Part of a small language model's weights: 12 layers, MLP 640 SwiGLU.
MLP neurons of a small language model. Each row is named by its layer, matrix (gate and up: input weights) and neuron, and shows model dimensions 0-159. Each number is 128 + 32 x the weight over its row's rms, rounded and kept within 0 to 255. Numbers have three digits each. A neuron's up and down rows have the sign that makes its largest values positive.
After each neuron's rows, "fires on" lists the tokens most often at its 100 highest values on Wikipedia text that the model never trained on.

L7.gate211:138138190116145127117104108188153084128107072135135156114162145144136051174098159116112169109108088120149143117107161088130167103130170112136090181082197097124097123059160119115102107176181097104124122149151129090138117065074053140121152090126046131136085184157152134125093107104158150164143053067097153127170165097175089107117119149120119123113129077130146158105118116178139124151122120053077089107127071126136173145107094137106111140113075133090089131097156094130084090103150110
L7.up211:145110173147090121172136123120183080108067123163148109111135138098127072092155166131155113180079118117157050152097187112166125150107107071131119118114131095098081091186141147160116160157170087132098146180065132137126130099138134090120143132100142098214088110148106189105077148118127122101130156153166103112117118105119183110096120115064158157173148058144106088147168110075177148157142090090116162176114127130148171156085111148144150130109154091126128115198179117151094146117057173
fires on: " Bl", " bl", "l", " gl", " Fl", " Gl"

L2.gate168:135081113143157081117108168106140174167114169168146109105117151088151085143143149110130079146135082117093197182094135085104153200122152163128096181134086118071165101154097132104143143179181083132098156174178198121195122114106109145128082130132074092133167088152113164100116158120096077139186091146143097155156096153150169101113220104115117123140146089135132076140129127109100099172075137127149123065113166142157107087119149160111118161161113130111075156158141065132091090128109102
L2.up168:101078161182158107155092178095117137162101160155105105096109121079164101134122164135145056138136079128136183190151142121109124174133140140149110147140090131107150095136118092115167127138159085107137168161164187070156098090079132155216105101152096111100164099142105139109133126128136100106197086106165115143159156143131203105123177107146092107125173112112126067168094109140152084177080145105190074084114159116140166095099153152084118157191146134102105148171118067099091115122141072
fires on: ".\n", "\n", " |\n", ":\n"

L8.gate102:120118091127129140204156184110096157138146190156095165173179169142124137167174142147090123078098070113159029101138101089151127124119127160108137137146160125140136096118113143142121107148148199131144099146131132140160138095054162169126156138108053162066080069166131155083090112128158192149142167138118094107095153116113079080059139132103114143087116113115107124122158107146046213170086136139159134141152133092139162152128106101090119158151142081174159122128158138127140108166106123
L8.up102:139076138077145081107098143092142147180117171129117086130150134154148158134152183168127107168146193138085116095101151096134132114163130165150157107131165142154120159102132123125134143145180053052165160130127118148175067106070162133164176149145157181144145035120073124105124159121132160166102157186136126131097140178089082096186095112120169082138118128068123133113128129108110136058138151152106083144148087106103223149153146153149165118148132124197108165100124138116127177109097164
fires on: ".", "y", " Carolina", "ar", "awa", "ia"

L2.gate172:155062123162159114180138131116080134118094140162126119169167210116158163135142141104114134148152100131131163129136152117115143084109123114203141148144070125116166145172166177161109153163131171093129090200083124096178077127137187167103099073109129114121139180140104102088140136137130149115162114136114095150128083119240160096155133170154125152138149121140110108116131118145165134143146134125082105067176165085151174103098134109117099160164118045130093154157065108101040117121076113
L2.up172:132149147155139135111083126177115075118144097163089142135155195135174157131102086123090116190111147170101203144144115120084098098185151090160119182130087090090155136064145128081123131149120118091072096148178123094188086115134221123159099131128145105179129116166154110098147102135104139109227159189117089158123134155181185099133140183160119172138124111109140088091114150148122138105122097139153126139123149086091196125132120099141107165189108078138134093150096131096116080102108104
fires on: ".\n", ".\"\n\n", ".\n\n", "\"\n", " |\n"

L7.gate539:170097113145152176091153112048112102173151116170091179225167168170125191118078155193171159134126157111108071158169128150154195152104116175115126145181147143111101166168166164150147155121150053111185133169119106149181145103151102104140121184085131161152131121160158153133053158159076106134126153088143152166076123126150085175122173140124137083152144100165147125137153141112137097173103155181134124150133072124128108129095086149127114118127179128094098093162113152134118106124127129
L7.up539:100199103145131115118165108166137167119130115134115110072134143132156111135169175136110153154147158147095115110131089141097124155089078172161153147124082131136115097156117078137135144177102137190143097131065102122157135117073169135126154156138159155171160112082193110115108144178080104168099110118120088145108103201137147166099138177120095161172131134102161114135191138151121079114166121203176148233182128115105120117155131043151158182147107083084130117123138121086077121193139158
fires on: "u", "am", "un", "i", "in", "ai"

L7.gate442:185164105095135096126153115106147132117200136080147096060150116136164110079119145109152158156194137124096135123142168184111117182124113156095125103132107156116125124131170115113061173154169170152167149191137161085127103149188074099126138146169155140188145124136129145085142145176144220142115121144127125182139186157098135113166098168106138180120181143182116164133161102137164212110128142151137136151073072121129174093105154136156109121175134110169164104135092105125054093154107138
L7.up442:166104131100118142152119125194174143095157109223156126120117139130169146128149141129110127103140100117092164189085102129132118118098111185142075071130104099096138112096158098139087124137128189138149139100158121130099084131154122117159135115069038135116171075102164141134152146113166164090147158138103151081056193154143177097115039132111160131121167163132134162137096100143090150094163189132100120131075131146123178073106118179128165078163076144135158161147136176131076086105146096
fires on: " and"

L5.gate319:136068082126124149099192091116086102164187056103052086160186127151098151143174125090133144177135130083100118122106115097132156138107086131148119142092107112129145160127075140093172137146115186158180135091116143145098092132129143106130180081121187107165093069198098161135093133131122106136091165139086170152108112141147154116122131158114100140163129137117110133133183111179160154112174101180092143149117119111133046089128080080137166133167121120142133106148170160212144084135071174
L5.up319:176152141079105160127165089153131111142159144140172064134120087090184117096115091141127169095164107126184114125125180164196094115079141130142137167170126122081079124154127104182144131086102111070184123085142105113082140135084198147106102068180133116139136115128140129084082149082134111116086136108111168139096126125100198142181111140134162110162141136127149148084168121139136154115179046133162182095110102109100130135107063116129154114131143121155120077121134182053099059138138069
fires on: ",", " and", " which", " who", " The", " of"

L6.gate579:181108179122189103163120134111129063185132177126116080164145161134129137165186172155128138125156088149154142109130106144108131132105127146152114129177096131067130124114081057082143144139105121111123167160114120132108105141076137099133111144153061102144132148132134177068103092103103074126088099176096146187127144108082157102113143140141186124091093117140160108104153144176146138150190098100151031138045142074100118137140105100081147162118095068129087144109130161138140049102179097
L6.up579:121078110118158091092118129099134139152135120162124126100121176145133151078141116161112078124187164086074172167107111175099173152137138112097077063114148113182100099164102098143157151129123126081097118158134100091178188109118079131185177120128126080152083142136114098148173084155063137120114091122113116141088045203140154099079125089076136139173159165129092111057143120156154140099140164149159110152172134147143131110071205138071115131100143073150098150163113133133107086100100104
fires on: ".", ".\n", "v", "en"

L5.gate531:088120116109162178135147144094067154143134142108109139122121139132132118146127128155111108148099069133135080165175160108159128136142147188116090144118118129197161095125187146142089100160135101097057110141143162103075138138126149181119149123149172116182190124208121116163181086183119147135104123157106123150074097091099118102126189164168130190168108130127209094111166113182119200156077115138125063155104123138131131117119213121160108142101066167174152116141138135113185121125151169
L5.up531:140069150127159147106124081193185162149099143107143162111123144122136126106115141134080130208132081193122156122154093145175133057143132151145134063198147060099105151117145148113132122118125033136137158093130071147098138131140100140113153071054103117065135104155160134139093133166160144110182147118113117144161187149131117146139134124106215136161117161127100106137137157153079151192137147101088134128106134116085129192096111126153104055176111099123145173128098074104095127158146157
fires on: " a", "|", ".\n\n", " |\n\n", " the"

L7.gate407:105093119132163117144129146119140097128143145121096147048151157168182137127146130090065124094121096125086068113170141118067130147102128139094169120121138139142193111065217090109136083119191158096156103145156118114117125149120123109154163091127131050175133115173080104144080095151097118149134130153149075133131089119094111166080109159134125126147074100125104167112083133168157122104179169152177171193152177122105109157137188139136103195138110091122090128143106090171100177157207132
L7.up407:129183103165112130116051124099147184187166163159135074138110077138122114143122113209158081142144136164138155127072190146148126179110156139152149123148129095112098108119131098159131103152070101085151116072190160163146084143131147119079151193159097153067137141149159101147174133142113153072136127155130094092133113129131073095081106153114116085140125158123143137079151099170162112117077099126060095163153156134163118149137120083120046131131127075056096157151091146163127141079165108
fires on: ":", "\n", ")\n", "as", "ab", "d"

L7.gate23:142136103080204151122057151099111146135122147139122121080070093156079155117140112079128119118134111148083107121145118113138191109089117155126118118115149115124141168092143132153133098158112122160209131098089139106137153157139114119100137000185137172119184146175134156093139121178070151166129132071150133106151120072150108096141168075163129136159130093170106117071164160146169144093118167174156130151102079120174153147147121092206105166138131123138095160162146092141110113144147201
L7.up23:147147109148199059137084093115129115117149094140199167127069156140065113114124075138136083132087121169101095185105117091137149157123089157143162128107117149107165097104107123145128092140149171146146115098157138121144087143135081132093144082117101070120135134184161140096121083167094120100126115102206182102092147104119104120159082068158091129153137102125118202134154090174162106074143178198100098133085096137085168161139045105135128148135128170077149158101181112137106100105126087
fires on: " ar", "ing", "ed", "t"

L8.gate108:127116093090098146142181136162156152150177126110145094105070110149144100118116149102087097176071092099069094207143126116144140173080063148083176112116100106167090089160185178167115164160082127148074161131100114151152182103087046185153130172140139094111114126146120144090145156097163126164199109135151121169108103093099082093126146149191156145150121147132161138105081145122113179137111109140151112166125153197119122097102137159192110117113157157195091134158145127101152113139101108
L8.up108:086142111154124113093151078211139156131161127139143090066093126124110125112147173149145094129126137033119107176148122122159162139104096104120135171103167124084072049117123165138051135148125083126121189188188117112170194168112083114194133105154175054086149095149120115103101107117110146190157046082101138097119150108168171101115128190114147100193118162150139090124106129139151144120145104096116105101157112127138145132145119157191146102109146149120119100131154154110171136116119146
fires on: "|", ",", " |", "),", "\",", ".\n\n"

L2.gate66:083149139117090199115099144108136093165093110111106168160153122164151115124144130155188073125079087051131142127097101164156150107124147135117131121077090143120141160088153122121161107144124125107076100157173133147166064094108109121163133248145149119159138083094150186178140121177113165089132144100132137146083136149117125082129150153099095183146161147207157128157143108078119109099125107144166148072122118131178142114126162148161086168144152099129072194117114130160087075137049140
L2.up66:115154124143166140123088069130178106120128116053122142111112050107118092135155109132145096113117149076145128103095101154145193129145176167137093155126121166135150173130186117118159167139134111080075079129176124184071133111070091126111160197159095169135122075097156201142146100165105159102079141089132213117089140129140157119179118143128119188134206106144122156096136106126115109164141147118129144161075099212122148144139126129178098185093114093137092113140115148184109135141096134
fires on: " ad", " att", " Ad", " desc", " Ir", " Ang"

L2.gate433:139080085164101142089144095103175115149113157154149113129170130075118125100117137176148185221147129127049114135159167151134178187145168116113185076127145135133114155090122147138101144157144172106150099163115116140156153154127063079157157082140138132135194082133100162119066123107134170129104068074151143174115147080168134071153171148128149147136132107159133105146141152136145185098132041135113096123125111115077137097103170121149212070100109117103139129189116092157149106135088139
L2.up433:124093132187143161132208136124155151126107119100116110134201128104138110063081109160194131173078129096057109146152129174114152171150145089126124104168147122135105150138114116154125083150148159164195116173080108149110167104104040129131096138149115102065178140177111179104087122112135158151123137113099097160174179104069165071146170152143136106115153094095186093117193132152078159102116097128110114122141113118118118059116130113112128041104094141127102128163089158104121109156169113
fires on: "7", ".\n\n", "8", ".", " ret", "0"

L5.gate341:081137075178166106104128144031092160142116157128111136099147131082131127151080128102170114104110117138085135161146171140114144162147135125117069104146143095128179117070184129095135172132108151137172169077147111156137089060141098124122052124102139153102167139144143171187161140117092166123146127114182100064116129120174071113107100168140088135083095126164145131080137150096123198137162123096109181172174059107082110131111149101122177084077068078126103152118145137142138145149137077
L5.up341:191121110145155158156114136096142185173161189122111155157088136115110095148138126101194071137115119137160131119070167122094154135177178071130130128136146086164106148156165170104134154176147131136131146178162106137167103169180094166108076151137121087104200102157129117161160217114127128090170107079127133167160189099226102087129156121127118062157193104144069116110177135161146152090125140121134131126164106095125112118157155133124148094091105114090191102129133136090135170139107105
fires on: " |", " ", " f"

L6.gate433:136111141119176115183138156056133119128152075108071155113150084126068088098174161162134147153150115190150120159134090156120109078141137218130171196162100068144140168117142118133130108104139120163106135135138088119173166167116127142137087174156126124162151114142097110056132122082091127158168103142124051130160152147150124102142193089150128152128075104102049114116147154157095090136106101143153162215130127146153160179103099166096144136191159120100076101140100114122112133097164165
L6.up433:156055100071157102125122075123134077168125150140099127090132112168099130106152086166144164151132131123099191137054110083146094130113135139130108159170172062112079100125130124104111119115097108127125165105112126124123157113144111183090162139144054184094170102104129175097109188077110158115180079109076072131082129178142170152078122139147120089119111109084131140117139149145191117107115166132077171157140188126183165164175210138165147110114141115078127148129069106108143125110176117
fires on: "il", "om", "l", "n", "ak", "ir"

L6.gate347:130109149145068174130158080132158148141141071053085181091162167105144163113170167101116145109121090077167079168120091103114096069152116106183159033127162114135087111182205098161120099159144112060141103154132116112092111116113158157123113093089148146124179119093112147101112121115160151194115091118078150148140189125114114128121150098130103161107113139121138122136162135147139097142141139173128119122196184120121132085066168124054078124162113105196128122129160157154087086133107114
L6.up347:170100124151141096101114167097150190166143076115126125110120167133134191112155176121067168128108056151139112198124190123179115099136157135147171133084110108183164089110150177085191109157097103094164112082180114119077126123065112160134111156193147139107126157127209115095109078187104131105090103142094118086104165170105145087123069117106139058196105110088117082118133120119118108089130156104093103158094110114154126184168104117101113157109138124143136159119148167141157134116086135
fires on: " States", "ia", "istan", "ium", " Brazil", "."

L6.gate120:132102179103092079151175134164145123099110113159158159127086105143144102191121128079066153106095167157150081179127117130087145115138136147169055160159108090153152153138103148198124104160082114192171094163123112055102160127150089138097146079071093089123127169160141135131163098167067080199095159189146129112200150151133132131089170101171088160173124090134089118118132122161129138164105115119140103100129088069118132090125166143163122171147124109099095089113172088140161119111114168
L6.up120:113130134137130101125079101152122158088105154169108111138177119119187175240194077134135070110098104101156113187106139113162149154155212091083156117171173074130193082111100123148141113185135101098102086100124120102094093150159193150192145097121209142120143107057115064090147118151158135074055124093168067110162120132145133094173159127111145135154151149108103103133118151140107126111140131113153087101100123133123107103158087127144108131137100120154147119136169102139107139143100148
fires on: "re", "ality", "e", "se", "ue", "ble"

L6.gate109:086142166131098164138097077155116169071097188135078134122107134060151075139146097108191105214108115124094092134107159149182139110121156135103077134128117154115110196116150123123133097106155126116113122163207121056112122113108123102126175132096136086152122125106132167104126102080090065149149202121041094145154111109141134107142100114118150174124184094144191091136128097161139148129141139146185147137071119076098119131097089151117072140163159162085095093156092096181115119104114153
L6.up109:104105119154099138085123123087122128148124114146144196135110122081154147142145123184121117147164165050097169119108146140154128092132075210148115097065158105114101169136108090130178075120187136102082109148125144092099081110101175151111112145161173146125084082142124156135173151131104116174071131074187147066080116093131085124162125186152136173126154108137144090138161112129117085193160064112138209162103136121156142111100143152112161093119142148126151189188108151094086133110183156
fires on: " dis", "c", "gr", " att", " desc", "ir"

L7.gate417:095151197197039141118165155174162135155126103149148202158129132108141120139186127134076140109157124145110145163152151152143148137108098123105109136078143137084147115082139129185066121172066085114156132099142117140109130094114175098136149157159126154170082148096114121090093139113119146156150123111158198140114102075187086130132138162098108111124121143142123098131157093098182115182129121149093103102187137143119092142186108150112075147135161134121026088136132079163138092084214104
L7.up417:127143158112079077155088117154161117104103123140093142106121079113149112148134117116127170161135131144150172141081107154122100189102122128114145064103077127088099183124190093190060122120168143106140086098085111092091110135117104133127104115104116106218073171150088142160108151094119151176141161139104166138152107182110196042162171128090123060125174099125133112107171180087140158146113126103146108131122134105134164077050154118059108090112118125171144153102112189108118143159118159
fires on: " Bl", "l", " of", "r", "8", " L"

L2.gate211:113159105146139082104180111120078184111090094195088135126122125077098117122177141161157136092080157117146092130126129126162131149165151148038148124210149122080211133219076150128112121071141145136165087122200169135106115157134113167154139120105152084165111164101172103126136056148131125135123189181182102214110095135150083091091157110106118098121083144118127096089124176085141184131111142138116171105127118144159159110116158148134159136144114125171143165130114134099136101118122132
L2.up211:101164113187115130143184126146076151156097128156026158094132110083085068112145095157132174083118138123135112136112153136183107133175159116103158096173111155147150139158124164155101107060083142122133120104187175135157147187124177148142126078114163066200136154105177073127146068167130122165108185201148154167067137141117136092097158125134107116106137132140116081086152162096120152125141100109059159120120131109159176100085151143127151180143160096137155147169136130160160106136169149
fires on: "0", "1", "2", " than", "5", "ong"

L6.gate548:117094091124123132137170137110096104095156136110104125065122151087152052126114113151108124189143138153154063192202147133153131100135144143131118165109106099133166169110092150121083114130129110087191165092092073108095125101123222121127101147136200090102181141198077122074117118101140108111128078138125112103173097153100145118099148118187122160054078134126128092118076128145141174121139130122199088177137164123084121087102175119110118105139137120169073171194087120127129144147113133
L6.up548:113140089134102100076105124108147091155124183118039102125131111161115173123106133108107120133120126076108135162153074140130124116155110107167159116174093094144118093152096105118153133182167122180146098177171146195191168158130153153123114096069084159080155123212104124125151138155120153136177169077141155132109139160131126124164159133164133086133111138152171095071136135151147073037085115055132113105125087145098114134188138169103112191159142082098094101137110150099134196101103091
fires on: ".", " and", " is", "ab", "as", " was"

L5.gate299:111129135131171126171128109068148134123196089038118131094179128133174128173149092082111148111131186087170108135142132117172135167156108125088125156080151133138112099124120233137145164119119104137132140154186147152139132167085147145111116065139123074165108136150097137049082159172190129143081166136184141130100142138142091099173115098121178119121132127150101150055131143162169188078145111145129151164134125098155160119096091166163094151126166143131106087186119198127112079130101129
L5.up299:125065116118155148125124126124128176115165141100127120110194142129183105168176110158125155098193164144144138118145167127186117203098123084136133131138179151164092081101115152155104160098147146206161173145113107137145088163045125164073151120129127136141127106107124136069085135083135109147139167127167170140137213120151128083143188137119162135068133192167082151145130185165174161144208135126127146120168113112078168173113102114173115134127183151126079101091141146164106104147138100
fires on: " and", ",", " than", " or"

L5.gate630:115121086139124204089143067113114157106120082137173121178108122150077112117162138137177111088118070117127153161204129189111155156162138143091127118146106102096086104170066105039126138117156171142175096167113103098102153141159105121102169137184131100133177144158151152176104124124143087105099137103171133074137177150200102162135077158089126091083134118132081121127115132166111181145158169119117125109104124119174123095087163091106132157162099101173115126170074126090182117170091185
L5.up630:110211117125099138137175163105147142191158109176145152094102111149115059080137155139110083152117095106118108068101144165184170086069134114082140134127115110126155161069131103130126152127104090150101110129099170167128202137146110132140109134124196119093141141074079152135106155144165128159120088078202165144201184087186066192124110122155142119156144111072096127120114101058130127131138160113087113111127113170138126150140106130138173108087096151138187099127104112160114119151085069
fires on: "2", " "

L5.gate462:182100111154186150147166069122118125167170124119143126071179115098150153123173139088116144096134169097191129202129224113173091182112130111117048164081140157148102072184112153176146100130172147139159116110169136154138108140058114161150132125107118151156161108096128150128134114108110144112086181089170128133134121164111152104146124111075149115134132192130149106080137091155072187141138086085156131074056142103155118114094086195127141151152146101111165127148140155138086117137110092
L5.up462:118111178139151058128147055091119203069200106174054159104114146153172109093154145116164111153120158147160168142111133093081100195125138155127123066120162095121091097085189139190125173113142155137175152122122135117116116156144140137086099101151167117139098107121158140169153089134121158059102150122128124138114184145162163120092142070085111181102178149144122177153161188126174170127177135123121159159137114119096149157109116148132131161135104131093082163156175142120079108195102103
fires on: ",", "on", "t", "-", " and"

L8.gate615:117079100096095061102088112147139130135181081158125124107138138081137233161085186108157130146159114082112137121110161104136160144098122134073144102134086174182146184148163070128082125051194155157087077147119115137123133130125086175113178098117133171157108111104077178109149105157062122158100135098097148132120158172130138103177159060111126125143094130160158110185149123079121166108133070107206141131100127178089116134144172104115155148141121139143112163098129120122134087177134117
L8.up615:176181116089090140125174090174097128121140117145160154130125155105171145076128110106126141154132128092103152078139083114121122113157078074143112127136164077103127163123130131172128131095207132166116127139129116107175120125182094140125133014143169153061107127091150164138115120062157139130176073102096109091115211151140104120140165142077144150097148117154100145133118101124134132097108087127183067145200095149096162108102114087093107098164143157153061157134125079113178197146158096
fires on: " ", " \"", "0", ",", ".", " ("

L5.gate378:128109078102176115088188068050120145151182185159157132139091109159138107116148143095162124146064143148133092145160104131144142110138109122120114173145156069176149133149140151124162103061106126146114134096143132106223181168138101092125100162105102109111136164155132091127079157094138182135155134082156061078184164119179091138183114206059121150101135111103095130118116137096164112106145120161174132094155082106141160163136091143117133127130084176103098121116178078141146087123108078
L5.up378:100131166050108091091094117158172121177149097121073117136124136138145160158206128138103108131087089173103165098087078173127121116140093103111184178140114142161144105112118064140127152092167061131104151107155147090137103115158118087143124058113131153106157134117067171154110147093087106123143090093144085099186203144125094198125128134085140215080093130068070114151104173114149116135145110119129155129130118072095105131140125165156105059175118142162143113137159136144172092149142116
fires on: " ", ",", " |", "ri", "2"

L7.gate244:142140141083143125012091076086120125150141124132118144142131140186120117116128096171098125147096117159100117182025163145096208102115137124149120192168102162133091124157092094183109157096171115073163132065084129090150165121156105151150104172105167147145137148090196131175170130160145110112134145166081135108088108156176116168153140133134157178084155090038124181150169145171111107130145103165152128147165108131107130100119111119148123122130162106097120147173159145120138126174126165
L7.up244:112163063132178112085141121145145131130141124109153181160181179122103097142126078151142110128101136161187076196064139127109172091140133161102148166129107122122064153118094121185106154091107094186058112116131124126164094091133129197114119136162118174162119178109152149147077164116113148137071173133081168098109120136076080160079118112114151147108097169103153102114143169145113038139139116107134146114120124137079094097132160083123101105171149072117155077140090087046155092122123120
fires on: "ad", "in", "un", "inn", "oot"

L6.gate538:148130114167098116112193145118133209110130155092101142059090105104150116137127132132126145173177129139083155168096116156133111110159086143121042160153124069147097153126143082093123140161093125120120098107126090065120082076111119043054160123125151061132130137174224114128139154163117144115119142063139110115181125145114197074138081127108126170152128132092080090090143164154166126091141094144136116136087122200110134142158070155162153128135145099101161170129112101115118139141081146
L6.up538:114097160129143162127154177131169146122143096148119115151140134080098169163112143121133136104172128168215108088131116108131129090129174138187185079154103122091182124093143133154104134174085069142217162113079060125099121130123106131139153093143119186130183119126122210103151105108162155136149124182149067125138111117162118211150115121120115123139114155110158123199123089124124116119129182113118114121097062122085163090085091155102109084151177141111203140163128141154110097187184123
fires on: " and", "ash", "e"

L5.gate445:067144149112109083148148118158149116129188114169129196068180120175123200167192124172083106206201161119152138154107095071099125159134103137139104193106072145161128101100148078125120073156098156108116146092116158076160087144124151160136074158141130148148149155160113179120163118107189143170131102098109104100131165150119150170132047093154094158122175113124141123118152124089118165147156118143155108143086140091093132128156126153152170211158154127105116104105097108121126074134132159
L5.up445:094178142121108172078176098112083110129127102144040088137139130138151112180107063151106099134109117101148119136122126179088160106130186097202145136099143086170153091129142167120150039195191134143132105150111175102113179178142106124102085107160194120124167124157089077078088120151064112122130174057149119110105107116108109131120121096165115134075141116139126120075126157128156104115075127148141116127160140074151123079173110152146151164125087112162083155089188141108134108122160165
fires on: " and", " \"", ",", " was", "k"

L2.gate509:103089107171151189113153143156085146128135142147147110083092119084095161133192137150124118132092175121185137099121178158145146144117140126076146075172108074090104081048132129138132112188103121129120081102191178094094163094110110105107107132165115143123100161125126100091110082152164124227114147132150169117114081116059137116183125110077148036149123113122156093135128146129158116124170184093089102131210171112135179116120155133170163131102134134099173088151110104126084115138149117
L2.up509:099103128154184181141162140170106130138141118130177119125097088095140127149142126146134143119086147157183144133122187153143140111119096102079154068151087115132119080083085131123117060198141102131098120099180147077115146125118127107116064112135123151138129107132137071093108106134170096216157070156141158130103077144053106117176152053139138050138190147137122081133109164123155140113155188106066073152164147120136152122168120145108172151134139093092180114141093086094112156148186097
fires on: " Mc", " del", "9", "1", "5", " Del"

L7.gate91:105175130088130123148159076169131150069078086106144161095136141128181085137163117159144104139103138169161105131068142123117181108189112140119136119145159099203136132123121136119117150127107167171085094105093130167105121069099133136141105124127178180164135169108140096163103184133137121138150102052100159142101147125131080181165102133148186115153150177141173102120085067130107091149106155123143117092071087099173090163148103095205159122165156101117161108158039066131100114079109154
L7.up91:176166156165139118119134111154099145138074167117144080123125126136102147100134116129108122081107146159122110091135090138120111197182130152169063124100142109144132155163079091161140156126103102152198121128107110099168146120068155161128130113078111104113106158203105129107096149094128126148082116091171122160208108089161181147147162151150137060192072089100119170168150109103069185116067165138112103159230083132110174170069142153138123136179113131092103099167130144131140126140122121
fires on: "r", "an", "ar", "en", "ur", "l"

L6.gate118:131085100122179148159084103127173087198185097131153152139146142154155161114145069118111174106102135093070081137076136123140112125085120163097132150144136117100168127159111076129063124135118140141029121084058131106091207147109120136123126134115148118160145136109123099114107117125158097200151107163068170114135153195201123099133118085138130155133082221123145092130111125139131083117100128185144126170149158154175181133185081138119135122151122111099126125139131130124137124057081172
L6.up118:124112100125096113113158157179165080134127138127086160140130217111183149120108105102148164133150139105086086158099126093121099103132137179136175177112120121167120124112098146136113082125145169102120142151129140113144205118191160168142125141105109164131138125110114143160101111116081134131069113153121098113181144223128116115173109122127133151141137135141173084134118165150160121137169167104172132168143230142091146103146130183202112161143098061112159158109166078147231088142086181
fires on: "1", "n", "il", "ak", "ial", "y"

L5.gate168:098167127177155050138097128091124103111134150110117129146095106124146145130124093121145078134174128135134099097070124061153143173181170136064080101178196132132066048096132112123114136143140188133131145112117182154163076146075138074144133087113124153142084093095088098129041140185168129103132061099131175179099110143158125162180138149161108091092119101159145122095126102129140168163187106135095083069109145162163129139146137130141169166143115130153135109125087115104164133125104182
L5.up168:128151163163096097099172142136151125150165140132143151148069113152098076135147147135162056141099191110149078173129144169102159108103120103140110102098114141152100092098087123129147173101143172202142102090100080089158164125158159121134177142087131100200119170104130089116177153147056128105090138148174242179179135140118122105144109100143114099147103119143131113041102154159094135112102203121124159135194076098166079099137147104149155147159122149126116125112098136129155139088089107
fires on: "it", "ar", "le", "k", "s", "an"

L6.gate473:066078155125152140134124152100098155144119096155070141120156123190145107107117111176161170155071106108118109177173187086160147150101135108050166070141107128190123100143117118090105116130129161165138123123085086102076073169153141091092153136182104097177182107174152172117139145121107170139173153135177108151148123106136084121130124122138134088076150149068145143093141089106126120127101134122204154133098136108137146113142154084114140112112152128080150142126076145057084149150016100
L6.up473:116095154109080231112142086140112159130133105156142139108124131097104081092167064155107171203106128102065143111167126124134088132169123089136103059126137156162162147167183169127116104113128115168114079172128126190163095153166149110132161117100086088156139090103135094093131131139109153111143141120191117114137166151126113110079118092056115104126175126179145123157091088164183120155162112128193190159103138126127144139111133135151186132161195136117144092152113044112135111078097092
fires on: "th", " under", " as", "h", "st", " Under"

L5.gate230:143114191114162166098086115140043186145101114112161100111130107069178125074092194141107102203174116132102120124150129135130178128072071174190099131140095118133121156148107104143142144189135084101121119104102171138130149149100083120166109210158168149179231139103150159178109136152098153107126169137136127123133098156204183114144125105166157122161104107142130135068093084101140108153122138109163128171080066118169124142120147120136113134101126141090124135184161101153113105117127119
L5.up230:119203153106118128143118122130102139105110167168121181090169140173088152116219145187084120141105214133166113143101123086088125078146127134123151112105113178114092120108153086112133114152167127074143121117100120137133086158095156151122127131151091108075183149192163154155084145135085122118081103090155086095122152104164109103163126148160121109195126148125148132137199056161204062117138106165160106129155138136116173147140071151082137127097180157119151139178147181165138133169172141
fires on: "o", "ing", "ish", "is", "ed", "ou"

L8.gate281:054108124170139106165152104052146125114172153079119205095157115143098099111066074163169188093143167076116118103137147157101158138114091105040123132127176078128131105104140150101122125155130053124115122161122123089185130155090103156196074121188132122114148130119115115103099111150152098141112101105142154096178170125161115155106109133085117123084138139145172089089125123148135178114181072138166180157160149184109099145079163097109095163097157106082155094145130177165122137148148153
L8.up281:149136104174116153134159192159150143101158096112100147152178155157127066139154156091145139130097102155106133150174196113159189137092112105116077094146127171103134107083132132044198142176147132125152097188105085069136163125096098171187081109135078160129164136145101081069122121065134158141118093132148106104111172147143151120127126118112113137130139169157138122136165159121156167132063148075199114099139114107158096117119138113056145140139198095101150077168118204148110125099108156
fires on: " ", "–", " |", "6", " M"

L6.gate627:141112127176071149140135178054133094172100080158103099140055139157127101096116146170119116175098134133138063137122190092170099146142163138148115127085119151191118090105117096135120122130124199096184112122102109200076153136108115135091164096084125053142154115134150166162149121123159134120139171126146086149139156092106131139163133105122187166088164127117131124081115142143167143125087146132236118157077133148135158125128172153165213068096177138166098166111124134115104115128161161
L6.up627:092179116180176089063113132103153109118126131166123089123134083111162101138129135142154114173092069115117117110147132143165127157169132094126180109147112135142198086173179111145099164097113121161128138162153160164126123138090150139124155169139113192184076097071104081112138137096108112159168131151088130161128175135141092077147155166166110163107173111084153171083102109111103157120104156152197114160097144078125168137155146102226191085128135163033114145089170117144152144093145141
fires on: "h", "ing", "l", "ming", "hed", "th"